{
  "num_key_value_heads": 2,
  "intermediate_size": 3584,
  "hidden_act": "tanh_gelu",
  "parallel_block": false,
  "init_std_up": 0.0153,
  "beta1": 0.95,
  "beta2": 0.95,
  "decay_shape": "linear",
  "final_lr_fraction": 0.1,
  "train_tokens": 745900000,
  "max_steps": 5691
}
MLP neurons of a small language model. Each row is named by its layer, matrix (up: input weights) and neuron, and shows model dimensions 192-255. Each number is 50 + 15 x the weight over its row's rms, rounded and kept within 0 to 99.
Before each neuron's rows, "fires on" lists the tokens most often at its 100 highest values on Wikipedia text that the model never trained on.

fires on: " of", " is", "at", "20", "hen"
L4.up1108:29 57 84 42 39 48 46 47 42 54 45 60 59 49 54 23 37 55 63 46 47 70 68 57 47 48 47 77 20 78 52 62 58 62 65 69 33 71 61 52 57 33 88 32 49 74 43 26 70 32 69 50 53 38 56 46 63 65 34 59 33 56 69 32

fires on: "a", " code", "i", "o", "ao"
L4.up2517:18 62 47 62 38 32 70 34 69 38 41 36 61 47 39 16 40 66 51 41 61 67 61 65 28 51 41 43 59 51 32 51 37 55 56 73 60 78 63 53 34 32 33 36 60 33 31 71 48 56 41 45 61 45 64 63 46 55 29 47 64 36 24 47

fires on: "0", " for", "19", "en", "-election"
L4.up2273:58 66 71 53 71 17 54 48 71 42 61 45 46 51 42 42 19 44 54 59 58 36 54 55 53 64 38 66 52 62 61 32 59 59 51 26 65 67 39 49 44 77 38 33 22 45 56 43 45 56 51 88 31 59 64 26 77 59 34 43 49 47 19 67

fires on: "u", "\n\n", "ing", "ue", "ically", " Kong"
L4.up1756:53 32 75 69 64 49 37 52 21 26 34 45 85 69 45 64 25 45 26 32 45 39 33 35 16 30 44 36 43 44 62 47 50 37 74 31 48 46 71 55 54 27 50 54 31 35 52 44 53 81 51 62 28 41 71 59 20 40 44 33 53 70 82 39

fires on: "2", "l", "k", "8", "iz"
L4.up3549:38 42 24 42 60 64 60 53 67 64 40 65 37 43 50 71 50 71 54 46 42 34 35 75 58 24 63 37 47 55 79 57 41 37 29 43 35 60 62 64 63 65 84 34 82 37 59 58 55 28 69 59 11 81 46 47 61 57 53 55 55 42 70 35

fires on: "\n\n", ")\n\n", "ly", "ut", "ow", "ust"
L4.up339:35 49 28 34 52 45 48 31 62 42 34 58 51 61 46 37 48 45 28 47 50 62 34 49 19 45 55 21 46 49 50 47 78 50 40 81 69 54 51 48 58 72 37 50 59 27 49 38 70 60 45 41 48 62 40 93 50 40 46 34 64 37 86 64

fires on: ",", " and", " such", " who", " she", "m"
L4.up591:47 57 48 44 63 23 46 57 63 69 52 16 53 60 42 68 37 47 49 47 51 53 43 83 45 67 48 33 57 67 55 31 50 47 56 38 62 35 43 30 56 48 76 39 39 59 45 37 71 31 47 63 74 58 70 67 54 80 45 56 40 67 56 51

fires on: " ", "ing", "and", "-", "ang", " then"
L4.up1663:77 53 51 45 69 37 42 59 22 57 38 62 35 28 50 17 58 24 45 39 51 53 63 58 24 57 33 73 37 47 65 59 35 56 22 46 42 47 25 69 45 80 55 47 38 62 29 59 43 54 56 68 59 40 63 41 52 47 41 28 53 76 30 59